MLP neurons of a small language model. Each row is named by its layer, matrix (down: output weights) and neuron, and shows model dimensions 128-255. Each number is 128 + 32 x the weight over its row's rms, rounded and kept within 0 to 255. Numbers have three digits each.
A block is one neuron, or neurons of one layer that tend to fire together. After each block is what it responds to, as a language model described it from the Wikipedia text at the highest values.

L3.down118:152132175087185089058128144163094149097119148089123126155144130146170107153101130122112136205162144098149182194106177145094137065152160118157109131142106085141131129135182192129134104149140165147172118123098128133115194072116129135091175156115127131150091088106175137072091147173128091141169107148078119152172138132123173117152104109176110143165109125101140104098142134125114129140155
L3.down592:153158099087176086103105146087125154130127183137094124121076126110109116156130133160131142196132072161113149178122161061146148119145198073153108130117050159070181098138114130118136135162092187143134095148113092096110087113154147139113130153152146141120139070124121153086060151108082125125125132066130146154192090154140199143144165107122105140133163111090072197085065164074115095122139
Paragraph-break blank lines

L4.down320:146083126092109167153099127117154149082151095117154130099086128091165123154116166160170114157119071126108092166097122094183171168095125144098153080136137110149158070123097114077083186089115152146170063123162170127116166135188195183122136137141139163109139058124089121147170108100135128126075131173141163159132152133082097116093051111177161122164062126092158082133123119121067108120112
L4.down555:122088083126134178112165136126117143145108107117169129168104120131136108193109149128131110117140128153150103095141153138144183099082161159115108108149126129160155126203135065123110156159127071079115094163153109165111144109169144121152164171132166136126152108136090126194133181160088102135086138103107109113094125072139149107106119101155120158120160122104168128072169124127099153166151
L4.down779:151158091121108152077110136192086140115079156124134153088137129100166117111148156120107200154165120129095116157143049121133109124153071181144130109172112118134123101046182155167170180151095136212094177121183111074174147159140170099080151108147068163174129109118145158172141171097096124115119101141115121126089085136083169100116154129149143153121193074130079120140133141158131148163096
L4.down874:115165175147103105140099135167126164038136104129096128085123122132103154163113182154098139119150134184058116168117117151129215099129139158160159124159131075173150098156156138125144120166120105097122114151144169111095107109155176174119091122166177126103154125164076072142143115100159164159087099177114156146123185131140108087178168142169126115123116122085140139108118134144126106100135
Line-start markup after breaks

L7.down26:077134166108106071135132114079167172096104154060183111131124078201129105121145139162140151077143133118123149109141130119141255089126106095104122125115153104152167177104137111142147083121113171158123178117166163144140116155182150124157120083040117097107131158189089116075119107140078119110102126088144147154079160179140099129080181131133131145154171151132120157160175104134134122153194
L7.down180:169092140121139117092116097134135201111141128111128152151143088152110067140129119100108164106042110140085155113116102129136255157119128123128119117114109128130162103124137117112084152125181145128095094145132156158153144207116095149149134108075119106102118079117160089110102096124117119130121122100107115111132151136104119108141164192164147132157166157133088096124133155129109180136178
L7.down385:125144105130124102103091099125155255094109146146104124120081089151123150135170132142203134160095120129083137138096207119165188151140093118146143181138119144125190048102143154087122128106145140059125106089126130137143115112096155094145087118138124159130093112135115127159119116165115101134133167143086119117106144101126130158140113059142097175139170122132141125097131123160166164117152
L7.down647:123166132153158108143107152212168255114121140137086154122114118126156134096113118178098082132159175129143104135149131115089255128149144096114085144129122155156127069092155057161133104127143133150120103140179136127131087098091165120122187109098092095154143149108116138187116153154185113139164162073096138133153120142120108161132137153105140169084123133086106149129118106141098127110123
L7.down992:100146114129132126107203116144116179107163143094094138116145171123129152117165167099119157123102107144048159116177171127147182145071062197134141157098117118080091131135156125148088134152133178100124132120146140181132187158127078145133112076086091093130148134184141106094086168160086140130097178131087125172143166147137101037084208068074133154105119177074147137150121160095108131103093
L7.down995:169131049164104122096115151153186184113131102134145124197122072172097137135134094171111112142116137149103166119104093107092255130098131105117126147125128126151139144140110137134114138143115172135104154108082108181162154115151083123115165168132120146170119159099119117127121122117138178166101130113088062119167104148175103077135176105150148098156124130131091146165050076073114142126093
L7.down1206:119175116121144101109158135132149240050115127068136168103131096135134155162134114119175152111139119136171090080142150132101255112115129088139110126128119123160118130125122087145080127097116196125114130096102162143126155138143149130143089141146103150110164176190101135111097121169119105136114126123092179139112173124071143087108130152120142120145153191059073169146083149167095056138145
L7.down1349:126165139151153159094131166140122236084114166110109142135084110140182155116177118150127056065082134124101103050132074176109255120122164110119140117112114109159132103116126154160129122144188109161084150126166157122124092145127177100131127102129108138095147140112144115113120113077100124105081090139138136135140157126065109092085134127113163095182112129109120117162114080115060138143127
Paragraph and section breaks

L3.down1052:128156077178128125122076136156145083099130093127087161145080167103138119145095134130138125114162142142123100184113127131094118147129053133037148131171098136100148140123099154150138181142125125169127118086106090108154146144113135121097158164101135153147113066146077098138128122081172128169189120095179129192100125140160189067094109129131117148201132113132132176149147167177125075125105
L3.down1302:082074133129173178115105117163079089126164123125088145111122137135142110133145201122129187138079083121184078139166125095173071112170136126080122032126090147125110159155147121137122123178144138126158133107113087129182150135105156058132134173151114135107115078076115133092154086162145081096183099131068164117144121092151091164171171114170142087144130122160149102103068126196113162101161
Election result tables